config = dict(
    head_dim=64,
    intermediate_size=2048,
    norm_place='pre',
    attn_scale=0.125,
    init_std_up=0.026,
    max_grad_norm=1.0,
    batch_tokens=65536,
    max_seq_len=1024,
)
MLP neurons of a small language model. Each row is named by its layer, matrix (up: input weights) and neuron, and shows model dimensions 128-319. Each number is 128 + 32 x the weight over its row's rms, rounded and kept within 0 to 255. Numbers have three digits each.
Before each neuron's rows, "fires on" lists the tokens most often at its 100 highest values on Wikipedia text that the model never trained on. A number after a token or word is its count.

fires on: "antine" 16, "and" 11, "an" 11, "n" 7, "án" 6, " of" 4
L5.up1438:188123171127136096110067152142136179147142137134065110171114166117099110110173138121128158126138113178184160155090120149061120152176187125105155195136133113128086106141110085198079159183137167166166122142069104117151151094115120113105110109116122132143150136133104162063211112160108100174131101151127162103144128141147115133072112151189079197110105142133099091081142162119063202041138098113109117110138135166115076122089079125141101118154133118173134099192114090192131085092131186166133197118136192152094121153138097131145127133134085193100106141149191133141073088099139140126

fires on: " w" 29, " W" 22, " \"W" 8, ":" 4
L7.up1179:181148057163127115162092081163109122075084189087136104149112151116133166139192178134120062108107128148171188144127085175150091165110054115182102123112094094179089148185097174075139130132148168145165142119118094121162117069148109089117147118211159071146210144069088087133157146174125154142130099121126131131175168153177115065157092124147108151160165167091078114132172128058147126106083094180185106136189154172090119111148141116127167105162121143140128166094121157119109142182087119072158120123047101163127118129143128132146078169141168112144177176118106121124113154089137069150

fires on: "ur" 11, "or" 11, "ard" 9, "as" 9, "ell" 8, " out" 4
L5.up1543:139184140147121170120123123143117172105150135107156097155131103173145085111131147101181166099119140147183175149088126155134143117091132090116119073096103156120092113103104104112109123136161095066099190123166140168116114100118086108141103101173078178161170148155109194138099129119116127143135096118064165100143160115151114064082101096161148133087138145107115135092144157143166100125148153149084073093152142073095122091125147161086086160125105124117089101084110123087198104199117140100151054099126107145097151168142140194107142104093138113197100128094093100218092189160104128146

fires on: " –" 13, ":" 11, ", the" 10, " | M" 8, ": \"" 7, " \"B" 4
L5.up1857:122158080108120156166162134183159191164117151139187084132134137111121131181091090106137046149093118160156166138136170096143142145157157133085112097214080125162047096143105173107178157130065163166164124143085115129128137172150118177119162148132165132149106127128134166099133128087150100072177117135148102137188178129064118099128092133097082092115154117171098144120156122088164166167112149139109085127086104097098121117090092132107068165088208142138089182098082101162162097140107087112164114105164108122133143098133115179229137120154182126204139151114099108136073164122127126177

fires on: " | " 33, "b" 8, "s" 7, "eb" 5, "0" 4
L5.up1885:166106126133079142076139099144146130066067094208147132129099169176131093108151157065113154123091160163109178167119116175166084146105188111157062162138176163146111111144173096143121095213118177125096137136126115084163138158126158133120150108089141118135151098093074151099109158185120127159151133124119112077117132128134086117111143122128163165140146135158097070093149154079145172097127164066153120078130188143095118139145098114151127093115130151118128186181171148150134110157126089122090138068131085095125142131160131145153108126088111109076122134064133041117089151105151125101

fires on: ":" 12, "in" 11, "0" 11, "ir" 10, ": " 6, " | " 5
L5.up1384:128093165106180195094147108092154145106133105108141144136070066098150170106180114093175124126116131118147150193190111156115132135079138088137056166111139187137127102088122091137137133142155093105138145138081122075109117096143125122191141079150073216116112170155123116045127152114114113122187144146120180131147090120194077138117144111127103108130110146118121138124179167162140128137147144071115169075146140106112124150169166180104101055068123082171075147077133095124100113170142117124070152147104070116107106093096163095113155135095076123084148120118142115171171122091105162173

fires on: " S" 22, "j" 9, "S" 8, "em" 7, "J" 6, " \"S" 5
L7.up491:167046139059131100111195198142083118146188120159108106075142148151124093111156149138113153106129087096102146166144143135116160128138137101141136157121141115194084161079191129027170172153132082112146133116141145134123186094203168147136075088108171145123101161087074088122119155126119122150176197100085142129183100111136094080136146146115149084173158139102099113124148104122189165125098075160082116096099180126160095161125079116074120149148139132134095158106194116132154126131118103146170111080080127103100142071157139157171128121128171173114107164053126088137102074161098127145

fires on: "1" 49, "0" 12, "r" 10, "a" 4
L5.up810:140101145110184135109139111132127079110152063130160100132068141144099170050107130103113132140147166148148170127130099097081121138104052136094081105111071152154115124122165105135120088146127067140184149179113115085124127150173143141145141109111106160093181089125090168096124114107089120164196124092149174123163140156134097150133169121161069127149126143042131142086110105167126149172102093155077162152146133146135121142125134135118144162142120057162187144097135111124114166111129186180192084085105094158122199167144195117133105191076156150107114133121115153110165149138237117132

fires on: ", V" 17, "V" 15, "- V" 14, " | V" 10, ": V" 7
L5.up1381:130123172090117142160248102113081143150115171122043196145097139166119160120126129110153178132120123134193133146151123134090111132143139078103097192105079125154124099176142122144137089125114173109134146125108153137167092125164156153101174120127128150207148098150092131078107190144145109116120129109100183167136147102136100146092105155100083084120117091097096123082113087123103165139105065116103104122176191137092122095137126120149080141050092130187155184123151112129139092145140110158121133116105070170105136109149125137169101156120099161190092143087129101160132134169209116193

fires on: " by" 24, "." 24, "ect" 6, " as" 6, "io" 5, "ant" 4
L5.up1998:158170148096157155130196113152155144085125114112113155144078141145139077092076122145138111142133123111136095123152183075129164099148170157104080210142086119086165100092138137099124166115176143087152108153121142089097155169147154121068116094125105135147147164171159176138122122110109135086129136121102146147122123131202079154111098100079185122105220088112104134109161103107148116138111083125125125106178135131072154191157133160148095123115104132145114113098143116058170097126134157151121119147097091116121089126112134129179191129185092093146120145156109131207078092109088143137

fires on: "it" 18, "ar" 15, "ul" 9, "und" 6, "ent" 5, "," 5
L5.up824:138166152117134118143162187137102158130176134102124082113152150126168090105133173097190118173136204074122184130135133144152085127085087107092081154148152110140121136084105153080080148152081114094169149096104140127158141151125074130092133177145148195120102120172127158094164148159136112098209134124090107105125138072082083068133109143124145136162117121105106078112190111122102092195127114110079181110143116164143114184072121135168088120086121078127096126121135127181126129171110104174082219120141120116096134097136130133089166106076113097063075169151078090153098164059144125066

fires on: "al" 22, "." 22, "uc" 6
L5.up425:169142148120161151077135082120126191117148081152077115092140136158127126083078192128137093151162145146115125128153214120113129176099127105107112150095113174143119117154057141158167120144139188073113106122081138012122191112192117163131136119169169106120156169188110093157145148096161177134166100107156180133131160087108090166135137089139156098082153114099022120128189115117163169113176142106106097081184179100127146142185085069136171134117133083170144138122160121093131141171108108127098095085176096115084154154167107152199136183158094081152114097098160115154154129046110152147

fires on: " was" 20, "," 12, " and" 11, "s" 8, " were" 5, "es were" 4
L7.up1712:176113146115133106126116118142134109108089185160020100128059119177189174170076138104142103100128082174129111178174099111049144190110152124151125130147116100101152096157188220095114105191126169138149137104114112118090162142173137100094144142058100116132167141193062075153157121080060163104082110153131136138156150138176110166121136175112112057134109115113108109164118203147137120155133125089119147119092168121208140168151192089156095112129129091078093121124111134117121146140094194148109070142135151149119132128134173118133119135108129144117095177097126134156118166076084135121

fires on: "ES" 16, "or" 8, "e" 8, "PG" 7, "in" 6, "um" 5
L5.up1411:143118126142136195077165146094147101099156135114104119169048095141155066105102132134145114144117125102175147138121141141118060121143156149138118135112124174144138176086158141166087121098147192095100144175077138113163146158143133174144157115165101104103140100176164095135155094135136161113124079158137125151129117116176109144080092150132120161095164125126158247092161189158093118105168131077128101110146120100072200154124149094119197112109108096168168136121085138094144149198103149143085077083145134099117113104140168150137146178119142126153130143098161088124108097130080123098

fires on: " | " 26, "1" 13, "ö" 8, "ver" 6, "u" 6
L5.up151:144166123058212118106107051154141151134141155161127111111159174189184077093149132078116112112181128143158149089084089151085109136106112102108125155117114076085096089200186129159132123161135095149154066100153176110177151145108123121155104144097111105117155097127109106137073120130123156107138122123122110117114136131147083097095206112030138059125130135105157112112157113159145130155119132120161109073124126169098139161131137112163127113129173152145154152150114138177157051082137170070170090139160058174137153115139152120164131132152129089117108148168149150152130130117057101091

fires on: "2" 58, "1" 23
L7.up1087:111152191115128109117132096140106145066105111092147124099130135194115169103111128118083110157121122171133119109041077111106113133129112098173126119140104138101085086102133149112167144180137140111144137192131088084120096178160085059147095126131177150156118178122132147164154158150157104198161106125133130165129185059112072155167135120128124183133147126104100132135142095123117068081140098131158095109178066114176086136157120100153156146153146083130085166210153167097155107142124191147142143110128112085096132122115089177115181177075113186116109118134096124146134126130185112154

fires on: "h" 19, "ing" 12, " " 9, "er" 7, "b" 7, "-" 6
L5.up1515:164166121129125059101067153089194068147197099116086065132103150164124136133110103096110162087108086153104102155080116136156124110198160081159128130113082156131158123085145195134124066126180162094141177156137100099158102112137110128119089110143065101118121132138135150100118125111104139098099095139148081146167143141216087155121128096195095095108146140089127095116144114162126103120129136129129123104135131106090096100084126133117089156086194147105088160121104121190154089143151086126118089153111181184114058102064149154077150140087081115099098125136122134123148201134173183094

fires on: " of" 22, "ed" 11, "om" 7, " stop" 6, "id" 6
L5.up1531:131118115134136078060126139179143146065056098175139154137152178142096094145086134128108108141026142197113143129125139105123113164134205136085152165151095141085105139154169100125131175113096104098106108079129132141166145134117134147117137093153157116130112186092112069144103153194096101145145113114153120116110144156117104170082156092086087128180129141116114142070146109097121153102146078092166105061100145159108134144130087137115154177145155071148175106108095142206182096143116071113108131127091102197068138063143097099157129144140117161144144141111159123160149136098165144131

fires on: "al" 17, "at" 9, "ing" 9, "us" 7, "ies" 6, "es" 5
L7.up1855:116138115088107176088130101174130124117102152135090150122111129184190099156112136126098119147094173191181162167143150167116103150119120137125117150070103121133120098103126141100087115124105210163087171128106102076170130172143142152140100137106138089086107194137137130160181127131123154089141129072061138111154148165126099087089145139152051140083106125137130141106137122147058081068137139110091162149092115099066115080143155017067111146167108150125114194150108080062132126150118091101135052130069152103173180103165136118126152106113116136159118119154127088124159149148121206086

fires on: "." 36, "1" 13, " / (" 7, "F" 5
L7.up869:136192164093144132132165117128102162166094108124072079122146169175184150140116086101148178114178124163146121116184146125083141152114168143110103178117106105082191090135142150122061128090127106124125078121158128056100088125115149134091156108161156110080134095137156102120175178134182118099101038110144135138130130117164074155123105125127082148118160133105084085112160152090167107164140176139121111126122180095152095145143097128135115142145134155175203147122131120139124078124139191106083106134136114137173118172078075140087166137109198114137125069101153097166175124089120144133

fires on: "es" 14, "ing" 13, "ation" 12, "ends" 8, " runs" 5
L5.up1764:168159155090109073098109105141065109087123093161076104150109126130117119144172197133157124061182075165125135136091159131133145162159112079168023192105141118135112082099099078108137127124071143187144156125128198111118167078127132091097113094094114104167144166047131124151120094129098141129131134099152098081170125149135104135106135130072161112136133109139128077153172162140077118141126165123070088114156105182100066118071168096109089085080128114161117137127121134108154090165112077124138081134121166166069147119203180142131154101093022086143138136130106098133163147156163137173

fires on: "0" 14, "ann" 13, "im" 8, "'s" 7, " to" 6, ":" 4
L5.up523:180132124099132134137112178091134174113135118181118129158101080141133138169133086075124053112113123140099143163132127167082097105118141157111137121191124102146138149144083074120200136110126149145131155121161112086164086112134150166112137122188095076114116166100106110130113141173081114136106086157138130120171173080135108192084111119066070085209080110091159115166118152157159156161143177103092123085109161121104146155121107068069109141099193153101100155188153060115119134163075109094091137166140107122115108164129103185093140147123169134109153118162145099123149104083130153167

fires on: " P" 30, " p" 10, "ig" 8, " S" 7, " B" 4
L7.up263:094106173118110093142160128149158112095060138138161108128141140136178165148070077140131125082071152146110112135157124152175097164185127085106118111143066160100106069103130135123156077169122111115153152112103113112107156139151146113091188107143095156147081141115106111154109149152097183107137128181128125121138145162132109090157070110109146117144069155139115145105167068162145112122101160053159145129119108116149138140103142181117141100150114132177074151092086142179204179096142125156147098075087092138030170108121145125167130076143169084175117100061123127129136109061132139172

fires on: "et" 21, "end" 9, "y" 7, "ow" 6, "eb" 5, " just" 5
L5.up996:101168164163124182118134036159143167110205133179115176138103117161182200118095139139162092117106115149107106100134040132137080146127076104204132126147144078134053107119130181077135157184100112147103165116076172140180109132116128126141155145145126145150095206084125101058097036103137163099162131117100159133086125072114122130147082105101131145157155140122117154109158115078186191164082153116133112117123069119122164134130108132157145180100154108153153140161153123117138120080076166071169134103116119138100161089178111183131126165077159083064128134092162140082150081108128070138

fires on: "an" 16, ":" 13, " inc" 9, "e" 6, "ky" 5, "ob" 4
L5.up1092:099105133046154103182134139105111111081078153123137209080118193127133150109137123127084103116122107140133164138121116139104062163082167140129121197168097092127107152115167142100128201138093094110209155155183156114125134125161089119137074124126189141162129143070155157152051125142121101084157159108101124125173129164115100144130149158136142126115084171128136118118134169089141105105139118109168157078155125182106103170154112084128161092135129139140154154150092132133147087070091101068145152151113160156150182114185174204123200203108144082129113135076047122128114097192178150130

fires on: "in" 23, "ic" 7, "is" 6, "le" 6, "en" 5, "ie" 5
L5.up684:223141095177139157054078094152086145092145080116132110133129134068162129092138124130159102139124069100173126211146115116158114182117123180136117143085131171132147113128131147147169137145168131117129135149146159133079195112143147166158063089107114139142137156099132107097166146177109131140195063175091123169145136199143094143131123115090128151085153109125127137128151099113106119169087163160156119102127115141155104122122138095124157149080097107096142120137095120096130126181148119130133093093095124118133118145199139043158169142125115119119115119102163138127125184117165124103

fires on: "om" 15, "1" 9, "in" 9, "ung" 8, "ain" 5, "o" 4
L5.up731:153136124123124095122129152143121107107150095119079108148110128162120175151139125109153123137099143146166125142112115102183140165093077139151094160148110142123065138080147172208164120135167143172118143152110064137081125155143066173133133160225093150112180121102111133116107107165086047149130131081119171169089124100127124181131157151159139102145120079147113124119130149206179104159122172130145098076090103126149087133091131118191159151084175072159157161118197136136121159125144106106145157125115126142116175111127154120115165164195168210190169141127120110175176150158181076177

fires on: "ing" 13, "ar" 12, " % |" 10, "in" 8, "% | " 5, "enn" 5
L5.up1598:050051107119161117087172083143134090121143170085046111068197155137146176127101182125126147093145105104170111130194128124133065157128130034162104189098116111104056094144170155109174157156054161138161068143091141124200160139201169162125154154102136125108096091091134144146075138131197116109116139159110161111126109110156111113108078167114122132143156103133129094071149069128160070148137174158131133097140131134102157136115073117108157105046099075112149113181155104103159088135114099084122057094156122126113145130097133089122128133102138087126104099172098084111110198142128109124

fires on: "t" 15, "ach" 10, "un" 7, "he" 6, "est" 6, "us" 6
L5.up1109:111138171085142153186131066117147152112089147123136073151134183096113124201176120127097105099074115174124119135091160136187090107158154063154115145141096141116082135191114191164123037155069164139109135140091121132195167168140125136088148135090192104051151123144154113125119171175132147117128093078173164169090206146145106149100178094132116128133158129152161143143148182169151128152145163025126098125158125155122129129140120064139168096081094151156155112148136150185106077114075072086101070115121173183090152169111175092125119162113097157120141154103120118145045063094117165128